config = dict(
    n_head=10,
    qk_norm=False,
    lr_mult_qkv=0.7,
    doc_mask=True,
    steps=13364,
)
MLP neurons of a small language model. Each row is named by its layer, matrix (up: input weights) and neuron, and shows model dimensions 224-319. Each number is 128 + 24 x the weight over its row's rms, rounded and kept within 0 to 255. Numbers have three digits each.
After each neuron's rows, "fires in" lists the words (lower case) most often at its 100 highest values on Wikipedia text that the model never trained on.

L5.up1332:126138116156130144120147141166117174127081100153120106145108163110148127170112121132149141080074132107094143131141122112096141140108162121155120137104121124123163132120109144113118096108099115132094046137186093185125094124172128133117118126179151191151139131113124098141117119144094142151
fires in: "while", "time", "when", "how", "been"

L5.up184:054085116111138093128160148140161122125116124097127104081111124160127143120124100153109134162125127118141099127121160187094083148124132125156106149124152116091121105140113121096156165144142106127123096107106106134138117106130127148098125116132134139120076165133097090137100135159190125144
fires in: "on", "date", "after", "upon", "in"

L5.up1374:106076114081105129129168137139095166158097152108080141130084122147131149129142102129159145095159131090144100148120139171137155137134151133085131129089139099106174146119122107149137162159114152107142137113144141133163136105123151134140156153141083130065144140119133125125110103152174142098
fires in: "i", "of", "in", "on", "s", "you"

L3.up966:111144142141103094129159156138117111152149143096096093140163116080129155129113092128134176142137177099164118118094148140126167153102147156109131135136143127106136179185125131101127119151132106145098116069163130128163132100161118112151099106116144134128110162132121157136145108110056113100
fires in: "year", "time", "day", "while", "period", "days"

L5.up930:107161149132130088100140131144068159087088159123132093139116143129162105137101130087086141127094150125118097094167113171162148131154141119107137155067153149125122162109181138126101117139091080144104122141168160151154136110132127193125164117140098152070132148139096113102110119097133162138
fires in: "on"

L3.up324:145112122123131099114140127114125094129125130108103108102138195117125137132098139076142107133114128083098173085127109125108106152131164109187129133075104116135139148136158126150177141128144150109148118109134138149157091126137115134129138149128132110112108161142154110116108168144131135137
fires in: "which", "how", "where", "opposition", "that", "whether"

L5.up77:084123154153137136110119077111134144156161144126112120098125164141129143143112078116130105130105105123113097140122142135156135131078178130147143135137135131096124191135149132137113143114126150188143139102101096145147149141123142128120127136099136136127141099178126111203134106128142092140
fires in: "state", "states", "national", "world", "university", "county"

L5.up414:129118080106119142147146133083097107169072137094171099133169098132181127143142112126129126152068085105141109125112156141125124101110125121123127142092143088144136154152146131102150113110127150139117128137140098128126160125115156095135126110084106143091117125123125103096174117118106119099
fires in: "that", "who", "what", "where", "which"

L5.up260:106107139143077105117148137113121139149083118110113116115109105135176124175140132095148087144167147099124139135108113182144111111088149103138123142113136093118140090139124118131105134126130130104110141125122142120133141159148125129163102171139117123104085147129138142123132157162113102133
fires in: "had", "received", "his", "has", "of"

L5.up409:136132140104108126160107084130105151097150149141125118121087147152161176199139121095127095155121105134089146081198140136059106111131125072128151103153161114146142135147161102119166134151084125124100117116131135116111103134107115169130110157141103105143121059132108119119119115148127159143
fires in: "of", "for", "and", "united", "free"

L5.up54:128114114177116175145115116136136128106125127161104089113097077154133156139109176115098155168121158068154162111171135111119115104157128087147138103156076097145113130115107151125117138090138079107097164143119127185142126140162120141159134147093111102109131088122103129142142097131115124152
fires in: "which", "of", "state"

L3.up1293:125127099134136133111129127129150163133138112164093130165129101131109120131138129128098156169094152128106162154176134158102100109143148110153122125129161159141130118123155159132136140189087128095142096115136117128146131114092133094140141125128115100112142087127152138150131156144096137160
fires in: "also", "by", "loop", "gado", "now", "originally"

L3.up1243:112174170103098094105137109116126112154172122097134126096142143159145108125089090137123099114119135133100153116103142106124096133084153112122165135113109150078155118132115142148158132132120149141136137139128163153104110112101133123121139153113136099138124100129139133110101138130125152125
fires in: "to", "of", "appointed", "for", "orders", "elected"

L5.up971:076104096149092089140151135086145105121105140113133083107128131139154131136111130113156148120138093151143122147113164174125149126126138107138146147169153104087123127152127103133084143145130165105118100119114146163179164109133130109135147106105131153147110133088123125147087144127124103129
fires in: "for", "from", "after", "upon", "during", "until"

L5.up546:143102145139136139127136114128118128129133153143096124147100115133152108132140132120143112145072130098108140141154164165105105152128174127169130131118132134114183118145077143082103111180099135171141119150114125146114162112107136132134123107110157122133059088141118124161107125135160137111
fires in: "as", "them", "night", "hotel"

L5.up359:135096156124115102112134139160129130105108125119157133094114145150138114120110170101133168138171124114117130147134122159141127102123119097131131136157084097155152109109140108151129154156132182113103083106111116164153132107143126145125129143140144135085139128155113125123089147168117131093
fires in: "in", "by", "n"

L5.up136:067145117144106127116144141131113171157147135125121098089127146122149122140110110122132122141123133099084149127136114185098122168105156163120144142155163120125164113136179136118160159168115125103142147084110141155126101111149103148132098141119103111116126118098167155123107103121135166100
fires in: "after", "during", "before", "while", "of"

L5.up508:127136089120099125111122098124135116114126132177128113129163111180106149148095154112163111155113116099141124124146114126125147137102141118106146142120141086132157093123118165125113132163148075113156092094139119165147148112142101116149158105153090104126141178126116110093129131138134156138
fires in: "when", "and", "as", "so", "how"

L5.up1496:116156099124139147113156092089135113148126121118121114125162100081129142153155134104136156129108128121129154163109134111104104151122150125147099119154116112126202146131139113121103090124115129109128119094112067113116106097146139151157104104124121126167091138126140138125155124108129120148
fires in: "was", "as", "is", "he", "and"